Part of a small language model's weights.
Size: MLP 1216 GeGLU, vocabulary 6005, 36.9M parameters.
Architecture: rotary positions, tied embeddings.
MLP neurons of a small language model. Each row is named by its layer, matrix (gate and up: input weights) and neuron, and shows model dimensions 0-148. Each number is 128 + 32 x the weight over its row's rms, rounded and kept within 0 to 255. Numbers have three digits each. A neuron's up and down rows have the sign that makes its largest values positive.
A block is one neuron, or neurons of one layer that tend to fire together. After each block is what it responds to, as a language model described it from the Wikipedia text at the highest values.

L4.gate301:124140154055101142110120108117087195112123124140131080107190136139128103163100164105091122116129055148105240134189167126123129149165153176135122143113178115085126180116100161121095152099146117154131146084147145133145142144137108130086068098151115143131078086166138113126090092117197118194145166101193156159094133125126091124085112116109130097090104110118149094095162152166083158130177170072127134180067097136122157181144108081099135130124151166125
L4.up301:111094155134146150063095091146160153123072151138171090084140129163095176137102102083107147168064161143141109115088133169155130149213165140118165120149189115102097143127133159125170092132125157143080134170128114150136105088129158104117121123107071148115063134148123117138091081131144153111134177112138152123121101109126131093138084151100090098163157116126178156108131129095092085142134166121154060146138083119049149121099141087166152143192162111146
Description: Role and occupation nouns. Nouns naming a person's role or job, often in credits or biographies, such as architect, director, president, minister, and -ologist; also architect within architectural or architecture.

L9.gate120:115132197055117120166115127140118114194063161168123129081099120134102097189079090090116170160131150088183091123165102138106112114162127138187137138096105050121101133143121221155133142076189121112174147101166109159091152122126146163119154100107036114167108059120157120178201116072128139079073145144109138080066137111181140101121082107145148105149128090065191144146145121136118136148136067103153081149092129147113125123067141095126178070086115192187
L9.up120:077136132169129157089106119081095149072142140150090130148171161093137150155122117166146080147062153114201088133085045163161098111102141158130126168152161167125091151082177153124164147179170149132134166099107090126064164156161135147204139150139099105125194149102148108105175102115134159153102186174148135126130132179209105159113144165158174145148186150113137113176125176179108156056152091128161119161135116133152124149122103151149149104069127130147
L9.gate148:127153109148121175114118146086105109187111161158061173139112139102111111157158131124091123128120145090096182146158067152087132115155101121172104112109150139132105143094140144133130142101092203083135132119156141177090176181127178130121133153147155161123141184198125110102117147148127120144086136115129123077101134129111130134131160094130121063061076118196131160099067103149128103129131133150090156151118159164138090137049089130146160067103110158086
L9.up148:101150121115160101114155116093070123209131097121035145123035112134189098115109183137123084106160132118130153157147127120140112159148158122149114132139168150144136160127177123106131127118097124096139078122137165127154172150119161137102168106080153141150100143144088186130161100095136114139173128128106090167107085153139110108138090159106199135112089135154090164125169105080147109098159111159126133128134103088100149163098160114090114123067128109077
L9.gate186:088151157091163142099153143126064135153118077118126143142109163091088123121107115164167119169148158142167124182106142125143099094145149104136119104135167104101131115120157041084136101186163080114127109121110177148092106147144106133153128142107132137099079189114146121144139126108138114110086131080147137139141158049179158082111188142081122088150111100052137164115136150072079071130195099158087152141187106143103098110146117152144140084142109176140
L9.up186:081108200121110100123123106179146088156104077149131095145154113082074128140149122122115125162144129097181121142137120051167159134191117167118119148160169142114144134169060112131094148184148161054141151148069117138075099204115105174130126087077103112096133157125117104129157113135156098095117185107160126141103174111080094075067191132133095143131171157119034098139166145170124118158151084166106181096141165096184108097137148114096200112078114112121
L9.gate228:080138108183122102149147145105079180103073105159118104120117108145111135123138135080136170139117144130121148113144098117090118075094120085154150143144135102124128108137189167168126168130148131159116162139168083128121145132117160093080102110110155151105155140137117164132158087140095140113130149204155117108102111090122163147053119154090101118106061113169152095058081114032182112158190202135184163125068081149100075180147112128165093105117096140114
L9.up228:122156137124115151122101123119110148138170132111115097154100132154161126115115224117092105112122118144144169127124118128123148141122154098062117141141142134133140150135119124169147132138154076133129102109104113114129198143053183107098106079126113098100126121148138098203133094174097137146114118113150101141105085136176129194203138151179106172074080128101154046098079128153164167172156152171073009125167076113144124089107094096161089105129167131138
L9.gate285:126146076168150214127132077178172166126121194118151141081131127116064159162132128104094158147120121085127097129119181101120160126150171157160094118166089080131147110167141114112088080079157129067127216151107171087080110104164088184156105147164101133092127169133126164136152180136114157100133144150209172114097171097159138157067125104101197102094120201126071124114056122119119181113121061118165095074184060160182111127093149165149083116091119151120
L9.up285:159157082119158128116127124093139147133206129158124106162085151079142137159127137108139118146151116114126081175137139117130124153092160142134157108101126197126096111093132123126156075127120141109162141149094089106125180109205129092150171086156091111195041110082059163211100102146063132066165144093116204109196132130140175138080094090090145068213111117143110160079121130158095132119175188095139115138139160170072181069143133181177132105108151137135
L9.gate366:137108095109108172174097098174138162106119116111153121157128155103129109123141153163188113130160117137136065145076114131109134068139173100146072182201090103108121112143166158083146144111145181110107081111087101134125149134182125096139145182106105153114193090163141107136133170129132130147147133208170167108092106174118186120134115174144155127090108141195164091120120187216175153129143114115146106090153178124103168110106093096117136102069096115136
L9.up366:125116084147113124122159145168149162129122141127089107136076114152123098097120099145085098107069151151141122158142128116127112208097130129147151129077121021203082143137133155090200131145147131105049084098192108111105153121179201093124128099119172147099138204153142108110111138106121168103145188114122141111126167119106134164077135098135081116165108132105147162152142168145181154089066143140182141139135155160137157166135105107131108125087129070121
L9.gate484:132137140095150123104084093191142158154075097162121174178156148146128085142114176199143120058161066105134132133115107135070150111192110127163161111089120095159098158091099188172137146106166101082074121134112147125163117125153115088151134064117106135084170149176169160118093142151099121147090138145136150097103159071079138202123095113147086109090069092160130063072108121137157053171098110196147080087147124112149129167100085114144186193123115137091
L9.up484:117159106116156122103136142117078180103117127163156128058099144105103131082159158138144079189152157114133075070121103140153117089141060168102112128123131088181127123130175064164169118179123174111086158147050086109139102189147158134127068120139181149108133116139167171184092151179136106123058117094133090089123133122166170148154147139094081107170084134121183080157170103115085126170163136173162101123100140130115157110106123074144147132097086140159
L9.gate545:108131186089124126097106080149109116184149104093111143077151114152121093059116130131117144132098146119146137166113102073137095071177165145123129128179160120083138125132146102099148112113113100114129163107145158090109115129193110099161131112103121096128110139081136139177129165128081102112107116150168098115064110098187108152077144105126098151084043143145146139162164088153082146141213116189141124101163119165190124185176072131152092158069130141141
L9.up545:103097126160086155130093134121186119098089152102102137151144097108125153088142149150152111161124162154081153182113135147087169156095114109131099171108112130144175090109136139131116191142093127101162146125075129107113094126178058148063154104164078167155106133075115120174204167096134093108142099186110147107133134088176166089062113109111185066179176161143080128112064156089106089171117139127109142139091116087144166105115106152107146106162125137126
L9.gate558:097187166127089099134105106139145117205086149090056146110141112108133121214154124137127097111138176153184141113099135112115147124153145093133140105142149098099145116099142150177087097120084156176149085084094156108086178156183133136154144129118099145151125120120117109166120161129157123161092105216098174097163129104134159148107115145089094124177131190103191101138102104141130104079172162143090126138138182108136119124114082095101108122079115152090
L9.up558:115111119151077107079171134190102171159136160117130113133185147170069171107161119135146087106024134113154107149174070165099066160168090158060122139107171151064105128089125169139108118158143177156102109119115128093157102104074139113072124102156121136131161145149149081122180111105120089093125129184148083180092125064127110112109117127164130156109159180072170078147123146123153141162078157120135116135100084129148148156139175129162136157138111070133
L9.gate617:137175194137170162103142128119112150132173200178123158102158112149186110181180116140138087120190063107133115160145194096130108112147184130176157118093121143115143170091121128119163132108170142088056132054113173140115142158130154116131097125136112097179172140142177155084188159179136080076118146120158233182190118140101155167158168101103117155112136096045108123146117148132119138121126102118117139101097165170112151136142132172123140126072138154122
L9.up617:171146162090148067156118146188101196151115060112093132068182101111111133089145171145106138135110151156177113105075108145089086180093128158115136188134117097180158135122128102138166110152113146127139142097122134090160097122114122113150138130146144164171175139119084185115103151207122173159113156126134073154107191115090093127195183160133084144137115157082170118132140115077214157093079110092053154121165123089121125114086200098173139184116100180111
L9.gate686:083117149169080103131164186100178133114084135118136239145161096115173168112134123120103127153120102113083134110116175091113107095192169145122074119143155085092114101124101100144173131097104158153183158143078108170072150140169168203143106099131132117170113157083143088135155130117118158145130118098143134149110133138088160124060128122134175148124129080102108113111080104134146109158126121102171080160092123127084147134147129135133143149175074096124
L9.up686:115117093109089155130131128123144147135156107135153147143145115120153173138104142163099130128097110119108148141115165183156125088131121132145157052149110093113115106132124127158150167105157161151137207114120118090116125074099141129148089152078096107099123051148076096159109138145093128155119124115169119039109157130161147128142116168105098129108100150109111153153129085162127073150130149139071153123119113138078166105166097208136195147162125165137
L9.gate819:136173148207076128131115056155135108104170121134124137052198111099173128175150107107133112097159104166158076153133104084106137065059140116169118098129132158121140159122111139081144107117118131136114129131090155153114081135169132095140122116148090047147091139087133129140146124088137099089110112131122184197174184082136105154163140109110125110107079151138174112113137114102153114100088140165147103116132176126145141089119159122134084136118105151124
L9.up819:123147113122114070123125095132127133128178159149132129129178146161145164110107140127143148086079100080098100145092151134104156102139117104132121137140142082143129084162108144149072100139131190150122136105132151108149189109153117097174140118149119155122082170179116120162162062120170137153161145075070102099099131094167091101157160123110150130129153111174129112112093135166127127113140120126094061139061158139191134135071052070218104184120164139114
L9.gate854:120152099136119154183161141144105131170114120061129119110148198122091186161078089213106116152157097094194091153103182083133121103160132123108130110172092089101108184130185115110085100152112124101108195167095154171051090144165128105185144087137104120166122135159142152103099183133146111136113168176137124125205150071077188093092130138114118105141076148120145164082105104131149147151093089152136099164133096128104119146168138051127077088141148099146
L9.up854:093080111099081167159096167155085194132178174110110148103118106167134119123095077142200118142116121119161146113088183142092133140164096072101085123123102055143089131136143108176086161121119133138108059086098146137056150159168074145118090111101123110134137107121179138157098156129085072089131163125118104117095172088154108146145097223120059084119111189149141172119080142120153106110107164149102168145137168152073167098111042146159168076151145054125
L9.gate857:117042119079110197110163193147131153084119181086066173074108199113081068129172062131103120149116124128089170113160103145111147154148143119169149098151108100098084113128157158169134064114090116103127125134096090090120113098143122169129118094157121145173136202189089136154134223135153137114111153143148172122130195146163176105067142094122089185129143099101132105134080128128154083164053099157121070143139042185099168147134123136206090105150083053166
L9.up857:155163100105093088148126064125134093135085122102102107133162214106081125154113125135144121144121126136099115117120169117157178130128153105158138057141126174123121087118166155119108141145136174107154129091109141117153142171146132132114131071147189200083117172161113148168054168130109105112065050142192120095089148159113132122187130092160096108112100101101095142077086111086099203139138080176121135087185149122136125096147089139193123127089114120109
L9.gate896:159188171107169082109154150171140091087056127115118139145124128165117094130123140150090097118148131106139128092103147113073144091164159118162180183165101113082135106118062118197087105103171158104083143126116161114149117102138152156115103109155153087183162130121154181143174130128088131091046174121187168139126134060151193166090138123116125123105063140114122104120156147120075132076128059140138095145159171169170120161156129102147128078092124138170
L9.up896:160157130102153205144145087133155073150110132119114130137180139130144085154078114105129128146085128095141148139143124168112192123176158102120086121172145125142158092071154149137176162147173114058113182111101132099205162057146150111075152121151091117176120105104081161115161079093149100139062161139135111111102093127156181134080114077144101176097096210166187078117108091153122143170196152119169113122128164056132143135162096134178096125124085172110
L9.gate1092:115210205147107113085134169100142163188133173152116140153152131150111090193141103159123129117138112114207101134120145121089143088170118162158145153171105131107119093101103110156145145169192107086106057095129132103039124145091168121049069154077163154139100160108128154102172166081093169131122109081137098189147164095158137081116162109076201133154104075120097163144126125101170084097120125219135144097158143114180131159152126100168147118068128099135
L9.up1092:117150103113132163110135108160121114084094082127133186067139145136129128157143164114105138148121094159122073110149144146088071067136092140057083099157064090152101082167139089155138165066141116115166130126093138116176144148129181202147117117100153113128157168084122129136123137144111112129136091110129135158134125073110137181160191171151147108088101209148148114179149110154130157056180168165154082096148151072114147098106125116158122094153082123170
Description: Person role nouns. Nouns or suffixes ending a word that names a person's role, job or affiliation, often before a name or in list entries, e.g. singer, politician, animator, son.

L10.gate522:140157086162157169140162161094166156125125147058089085124110156108121143097152139127097149138132118166141136143101140082141100137173080166161142126097104158130117158136105167109134067146097087125144134130142191130174104087085164096133162092140143116173126167120134118161080042104152093133169125113137096134121135042133138130104112194138109071127098146183140122182169139138120106120126181147146165066123082135088163082188147160104118095149083161101
L10.up522:095172123155119123132161108137155116088127136151142067147152133120167132088175132164127105125163153171071098132150145137135150138185092182165100137156115125166182136123214087142109129154106130110148089189078149081119108099076068085164086086089045116184161108061118118106178105109132103134095137102100168108107109105071155152137144167108135109071090088143062135163153168139125146083124161140178094063122106119141122134155048156116142161123131199130
L10.gate533:150163160148073098101125108116100104125153214096080067177132124139118160150152090103148060135182100191117142135125115076142124113145122102177133157118100128156115148063158152068090084107122147107120178164143144097090127120112163115103095042157111123131105154191142073110184117160084141122074130132133141144169119197155144130121174090120084135145124126129145110127140107158105064145122189101182150076074113105170083171098150119098144141110149093144
L10.up533:119192144116141110149140096096151172142120164168164206101113178124145125170150111138152137162182125162165144058077145096096159130152069121145124107097089141146151169150102183149128095096158141177129103122192118185162131149147114081150102092160121117111064089110094153117120101021110119133129144163057153124091106162134140119177159163081118082106066085122163131119143072143156085115090066120129090171149095174175072115128161070137142140103108113138
L10.gate560:136096108121033143114138107142148179131172211087154072126094160073087120154090144154128150086185073162143113133123159096163111131171132128171093114121156151158131119156137109122117064110163078083149096121108185122154123135119139068178100118188121132164137104154102138108149090153129086096110203093084131122136179110150125169148065102095066107100179136135115083132104134172143156089198155109160201106123145108138090118151141099099115097081124104186
L10.up560:146176132090110093128127060150164148127129172087065164171100142089138074137127094096099074073136132098100136067173161084171141149152098105199094142112155161116125121118125087078112102140120116108199119093075134119095141155164151114116129101093139147139101145051108103132151098125141142125106149087114149098134178152071114132195129089178093154104081115102130146107084092067131141088133188173166156148133148131119136113102150179092099144122141122163
L10.gate769:173148102089121154089162140094157177143137116165083090143159142161120146167116122174145128128058118139143135135109164129117153087197201093135182063195113077119139083113188116165078104145175116116121169107176139184091118154180104143100130125119191152143146110124121146154114128079121124135159112153138134089099116147110159146134105116134158097109144115183113166124110164131154127132148106101156201097047095154153156157081124117120041138091152098130
L10.up769:096163134148173055064111161127181139092122180062086150139076094097156066220154078086147184141091155131081077151104164113176060157167136120196113129132115120169114190147104122056086128087066159102068078078137117080096065162131187146131130081173141103156112158115163108140123147131115187141104161125142151061132140158127147142097071111094093125109164126122091113169158086090100134145094185175144149144109106132091086158153111146070133127121119180136
Description: Numeral start in data. The first digit piece of a number in tables and statistics, usually after a pipe, semicolon or comma (| 4 |, 3.2%, 7–9); sometimes an opening quote after a or the.

L10.gate191:161078165137144144157133110127134134129105087116118129116135120118186143088112127119099157126191095119137147078142186127135073116132061096111111123133084146082094193158203160155146079113114129101098155089105138116159106157141104075052152110167051107122067169099132109153141097127190123104127128146162194127109165066162123132082121146098110066096086149103098125063165130134082143156193099095112087179165068187098118120117177162156105166105120127089
L10.up191:109119143083127107116125181153163158155112121073131144140147167210147121191150083150059131135121126093165111191130122081127114109162140112099193097122139089038139087102114142142092147157112149125114133101174169127066151199106167075123117151146150121155103079120077142120134160139135096115158120080130110113086144176163149161089177103105127154118127111096094140117106100123127136138181093125144098182118120073098092118189099116167095125119086127179
L10.gate460:144122181092191147119109122093102161135122146149136131132166127092089132082110076148132118109094150041186131148119090120149143146126143154126114125156116106104163112137095115168119154109102126085106187142164098094140115125157064095173107117132093137121109148148167144131154152116139146117134139115141114159078159085193169174096126124115155149128094165094161175138116112189084094097200114095159064113126114104128139127142144148145097136142127160133
L10.up460:138130157145129135191098117148119090053085161063080125086127120149145196145155111137115148164123181143096157123088154137100131102119099124116145166106108140159117148134155170110139179193145104115155140187151131097104103170148080127059114091144136175161088159169106115187088154076146125136137063191160141151137133108113089144108134081116125103198119181186113158148154046096133100118126124131128133114168105135109122111063117172160114071105122173096
L10.gate552:177186202133197093120097148117119113140116129093108154138115098161098130109155114155112178146119082149115103134147144169130153110121107147119104129164063112136126159132190136166118121116101119123130149134129130081152085171186115151159169068200136140162098144139174115135101109153105149121106095095191152174173165170131135098180169066151174140174091155098150116134106115140192057130120097108153102079188087115122144114095116148115126154107100086077
L10.up552:154128146094112142154099095148110114153139136142129090191137075139078100125093104138170125146088106076137103117086131120114110089114120123081110117165160119099133071161089195180132178128135068115163116097204092120114128129071108158092181174142108155130113160129144070081202154128090120140151114082156172200111091105145207139142085119087153105120089149092091132165093154123117173125109201113108125049103179082127147111166116125144147130158070108179
L10.gate676:152119173089095124146066120066077100159066146125107142057139127130139068121112106144107114152114172099158111155093110120130087089136116085156129141124143103098129070105106148118171163135130099117142135143172099087149167146140117143115093090125098120116124163128151120174138112130121179118139138113160142133094135077192169139066164081140146110142066161031105129099154059178047136170186094182123075089161131132148132181130127106152114109195158128120
L10.up676:153118114078117100138111106170140161225145151091129161160116142178133128072149113129122151143162108203117156148130147121151209130169097152115122090097087081132120143191103122152140094172185162146076114121165116180157161096072235096158124171127135112115142131089115182078097136141149109141142138125119128112132120131138193108160103062101127115122072133130028115141178094114094120198153125171166156184127166140130081111215201123112131069161176090133
Description: Job titles and roles. Final tokens of role or office nouns naming someone's position, often before "of", such as editor, governor, secretary, president, bishop, head coach.

L9.gate26:118119164137129139111175128121114142164137130191134135156063116072150095092169182169155119122165087175129160153161113089145106081166063149146181146140115140160125165192165138137160128098101143135172113051126139165059165095111196169124127189213158094127117101157116157142128091188103118133150148142145165150157167148127105131141190107166183110123073169080163167130110145144078099067122116117114158146143102134132121140053120119083149115131140118136
L9.up26:112109116153111101101195108147113133194165149134105144170101151147127078124128121134119151136117124073135118117119178179099175134156177141168134107081106134135119141108086102156094060173153090151139162164099133086212136079151062149107132081068098097149146091104171135171097128163124114100111136137122065149139074166144161151149131098086168129137083120141064123091140181146152176097155090137089179142206113084098155122130108173116088198145165092115
L9.gate75:145016140127108081128108161125219123185118157123134138172122119048147130122089173119163164160141110137158108152132111182133156146092064117165112140150124150188091126178172149139118107098113095170121103093086116145127081135158157092176129077154170126172168161106126101171144116121127120135126099087147100127139072139144133127093142122144157152152126130148072099154205121107166169132107107130132128111131106110110127162117160164138104172134103160108
L9.up75:078100083155095076135132148191129116110107097080154080134155132113150110133128146148143145104153160126161121104137095138170140061180129127169111156100142158096089105149143203077139094128143089150169041111123117173136092116111142095073087139179160107116108167172135096092168103160178101170166187149150125075082134145077149156186151155090164131121109172134108125152095171120129137088138105122206117137093114103136104130079148106132093132101116139094
L9.gate172:175155104088066093144138145157125125150074161108129079116165145095126126038127190097148086150148171117172156166136100146127116067167098169183180129113132132139071092167156165109112121074129113126090116070092127130207119134120075143182177144149140102140105128104141101174204099138117138097163180145123148048131158143128183083138052149087153121123092160138108122179123097169153105143137162103183167157156105141117172239147158137080133146061094153042
L9.up172:116121172126149047160117174157066164183060100089092132097122189144127119142199124147179112146092163084151160152121113203086108138113216142144128075107121135153183153098111181127130110104129116079106080110145146139124067196131151139101095133129090122184137167093082096144104136120111114105122147127139121130143128135112110161131145168076133096155158098142086139108145133136092135151136136123126124098180142141088100208150169129103120101133146054149
L9.gate289:109129128181169159091200123097149124161160145171080149105131110104123153097160082123156106111156163175143083097107111144181106142098115128115153107093096101092164115118113126154108134103145195173200096081078154124042062123119106169091117077128045102182170162098108133049104098147125134127168133088068149134156167118117108129128193158106128137017154096131114105101109111146192183122141120145125141120140111106197123176118120116098106130106095073195
L9.up289:104165106157112150173177081092085125136183107133076112139136139088102160176198134124125105025126134112167073107126122113127057183098088225084111103109133141106119138145164085060117129159146170106143044160132080096115155122146113083141103150120152117149168157166168111124128161090101109138091123210116103173194134123158191085149096170132134040144142147092168141143153136107112110088138125114097118164086079120121067128174100164183073125119152059119
L9.gate387:116143114196153089125111178145164125140122125125103076114079131159106127080126102180099108101207114100144167125151174113102146169094100148151082140131180139121120133186181093148130081180119138116121173098120154152103147157147205136110089188132132111155099143116133166084137123187129118093082119101156156141109160090143152186108122128078165132103123130126042177165106168115149211062170136132141138127126106129128057164143085175100123085063136156151
L9.up387:107135119140120095159123189098142146151140202093168109131144109161102101098165138105083098147166166174104165114115121179068110128159172179132108114175104154181102105122154047152100123133175135143132150144094142139159159121156164173158102092170113123180090164148128100104125127100137115148078183130111109170140196134153139124153177129090146163089167159102137129097142166160124147100124128058090055101134082156177112154110157160120134083126118152133
L9.gate399:171111115126146077085087086048070097085147161116164104087077177104107132164133152130082068133131161138135124140127159150174070119123160121144088184155136180151154079102109121110094136119147130124094096089122153158045112154134137096187152085100120095147179150074137105211112145119103151152096153062130192165158211152075111079179135089185100119129085138024125108149149090109130055110094117114113117101085184110151064141101159147120126166066125083177
L9.up399:135167103132131129129150124128116056136112189102149180133142134130124118180130173124118180163122115086152037096116092140154108135051140138153103134085139130157108106138098166166077095111128108176192101117112099111104138125120150107107129146080159127128151128097070143174179093156127148140138147125146150125153083169129188089123088185104083139148184131091134060188142141119104102092108078112111111082155112160106097129112161160134130140132162101217
L9.gate540:096157089173089132083111116097122121077107152107124123187169151084117097100176104194108105074149115163113149136168076158105101126165161129132144100132193097121114059116145101115134147123111128109055084170110148140115153090135157125189107097066083132147119087088131107133059079158130123145071153128118077055126088102080150132070138166131123076150105099090077154150144121150166190105163117182151146160098130114132066144130124118131152091198072177109
L9.up540:155105122115091151160143118200135093129085099165080141139092134102166161098141116123141108068132113133124116133094131120177141141118129078084137158112121167154179106145130064114086135153133138091060102146183158108156079072090144100143116156126096107095141175089141127126056115071153140128117077130189053071181102174176124140091117143125123091104096174104110164110157137133106088153095182113196096061105122128116132090128114127103112131134155118115
L9.gate559:139194163186126149079109110097145040108193137163128104118127098144177132101139159137122068159146115182146155168138127101175131100116081124119117157111170137148148124123123172104122164082092129127118168059147144129126146124118164083167130181191115100118127123078111122123167094097141170121149121134119139088199162076113121093122121106099162056120147120142126181152151066145154155133138122132173101168123102147145103158098209081129133142191159073155
L9.up559:111138129187150134130144136138118111129070129186089187088127198116128169135141105128124076163105176109163195109095135094194138134129132137125144081107131139107187160087126198113141128093067095067094139109148163096138100179088149121111130125100136114089115108120145119100166088181131123152124137144116091068110125128129144120081183080113109101079077133154069111128119126125132080137165135131164126067077102057161173103225125092116187088148109153164
L9.gate675:134169052183156099104170228116081120117194120129121100073095051114176118100112165171157087079095104180138059097175128199101131123160168123089192103075084093123126137200097139082129109084090110088094133118135113144143079173089133155152121153167141106163122092171141163178183085128111164148110108098167153139113096117111117099161082120096124146170151115097083091181127095098134086080154135102175180132156145140110139153188159095159095080131173131141
L9.up675:093142087133128090099127098111145097156141180088135155133169106126192177110160129133104137118170143137215172161092139177121069087098124146140078118117129178154108109085126159107102084113087101097160102108103149152130096173142111148088130128143081120107123155102133118141056091149064124152141200126130143119070147140164113104160079114080124101177151089144141146094146157152123080088134174083108103150179144145095113137079110073136133120116041135126
L9.gate769:127112154150066114152073119141145094109106082073079138113114146133104111172123126172144103120168092095158137105108162089131138160155108155144129164095095096156128121161120104156158156048071162107071045120150103095081150140123121128195058103132145100131143180117116070104135094107164117086132161162131164089150191128146080172014103174135132132098082176156118124135190154154132075156144099101181117163132169124143129112157150088072205046133112147156
L9.up769:125121126162037135123123162092127097153157146068145135121107181113160100089132108161083138094143115128084192077116125116101165133095128082120151170116150113122140093142172153083075120107154109157158075066204139164153126169194164116124127140088139145143083154198135106143162167104152118153163175060117146143133130137117103117121147080125146106061136177156108102148159102068115114173129169117106088095105198097138166180114080126068100111115178132118
L9.gate905:151164186149117078135158073076168146119153222103160118127068126112154093122126077095151064139163123121179145163124136118150091089134149141160104132194104156131096140164110164081130144106086040150125121093111140143125098079091146126077085087137119146091122166156073137155098093125118073145103146093163157128114173095062139140073130155134082098114110062137175097130182096139115160133180135134202140100113099085158078147143126136121101103110147143142
L9.up905:107110133093107110099153126126129068119180081086156094146143167147145080102121170140169110131100096150108135098137162166159169092082149147080096184174138118135129110137142093057141211132173134104113086160114157114099140160136166117171159108159073131159149123086077148087199107114116166098087077117147167130133132141127181155094079151122148085219116169174157109167129136104104164162185161090107070138119117144078116091138152100061124126098161142142
L9.gate946:149145111160108117136150081153126180149118186096128133139123122177115079106134147081105073112214092150139131125140056156154144112120112112139117130142113151139128123128105181100108093108153132099111085111169141141123114142107095124178114098182101106107118142170145126111144112138171186158106168093216113104116157179108107128117151102094218109195093144075095026152072158129156097167135157103147113081085156096102133057136136117099119133130159117075
L9.up946:159138158128097188158147129098107154080114095117131164181144158142133114175147092119104098086133087126107154131087099143111165194125207179156097115137156106123103106111111098116167085136076084099096114155119154156088123126128104093122114115153153097143098134127149145066103194129146101146074185108144105126072085135182146169061227097054121156149117127070056100127101144159125097192130131104093123109078111078115165102159154147094136123148086162054
L9.gate968:099102147096061075126154100140125146180125145149149135100116097141121171168143169149121183129137052162125106153137167103139119124171156138195182166108153070155194073149147157100139123121179107138045131147160142133149143136106132142159090137151140111172120115114154168109167120129092194084158181161128047071102159138127150035120207157147183160105117105129062129104104111179155128150140119181177175139094129157117133207121141120107115119129130128151
L9.up968:145139133114129071109108118078113105129138165098060166115096134166153125160093102099092150118123119116116180117111123086145149131093081130148120091122199147137173087123089106101119090100148076102110131126133113165206128151095125043135097076098133117200138152113112101138145099141128118175136114116162115110182151105116115065071180105156114114093128056136055072153124096097130080165086155117147152089164131123145074165122133112122079171165149183102
L9.gate1009:146140067136164104143111160125095162121131131117201103051192175162123101122143181124109112155159085122136118097049116099145141053128097109164152124118139204138049098122118095108083122089075149108143101154103183062108138155093136145136132135167100138121114100102091146150136128084192114154096098192126153164110164130079164105165113112158074109090100140105172065144139090155175098128111151133142177106164132150183096158074171147085164097094103139132
L9.up1009:153199179084120118095154158133076127095170133121100168160172173107133108165148065140119112135154153120150046168050020136141074083142101181173098132152148125167092125122178104161101077092111117166199123167134073093104138131094092107155162102178081101196085089142110115125175164089137141165162143099143135111127138128187118089154183120105142120099124117177120186165117106135144116116132145179147138083188113118110112175123092085114070090087144155116
L9.gate1033:128175144129138135066169179129194086074201159097124103089118135121111130105151101075098124118091124145140121142122154084110084134138139148120122097081106153144127133065094082080165145103068149182114098075121111065068126094124126116129169146170118115128153084180147130083187087159157096120144118119110133187087115110191102143156108148124189101104107088178157066173127138085153116123181153097136163152151087101170100127120145134152183111124120174092
L9.up1033:128065072186156085121149117142148148113090110093047106174124148082119140237177097160087148063177150201090101096136164113159139140102137134161136132084112158097125153114081191109118113160073096146146104133066113182209073088112141154141159128172144061119111163097078113125159163125151179111111136151131155066201100156140148135128166156119070105125123138066095133140177160169109154117141161207117154167147116104162093128122110103130121097112090099149
L9.gate1046:119114178140054136104137128116133159168143128168170106136181163095126127140096093113112078121125168141166104074140103113101138153118173205177062135105084128165106178129125121101083127132142121133178108104159139120059162150177115134137081084089135085121133110131152127101114104133173143088149100144124193229113112105079152125112138121127133163119133199071138151150126153086118146078097050169156168131203120126096113111092095124177131112105161147099
L9.up1046:172147091171114126144131097131151139127135164118099158116125121142094112145146160130125120109076090095077180139114097135162113102046090133154140136085126085115102126078087181156179116183117145101162102093130094184140090113118104084142135150107164124146105133093092072128196067145122095105110122152092148185179062071125147155125070159117116163134126124150114154147133125113099161127096140198109115104126086102124169132150180167096190136130108175110
Description: Leading number tokens. The first digit chunk of a numeric value, often in table cells or sports stats, before –, . or %: 2–1, 2.49, 29%.

L4.gate61:109162103096098165150157165111128147098154155115118153122095147113166164128141113130101097072117178090091120126133105080149107151107111143155163168160157073126147122165124137120143160120082160169170119135076086087050155119121106131141095100133158107140157117127153088132070116098041135174109190114121109133139149149073187198103147122103111140116078160076158182115133124157156134059069165062147153154122157132180104110209157137094033127087129161091
L4.up61:112104140094095172102122148131094123114130136174109184146112115089149124130171167078132170153110163106135161125099102102157161157133115158096150142107151098120148135180124115176123107141100096119125199091097156107153081197126139132094151079104173142176193090137144116121114117150149142134122104183165140096150120154111159116104166182091142095123088151088112104140103150139113135099117094089152170148075126122076159137093131199203101078078124087105
Description: Number-start tokens. Two- or three-digit number tokens opening a numeric value, in prose or table cells: densities, ages, dates, counts, e.g. 20, 40, 150.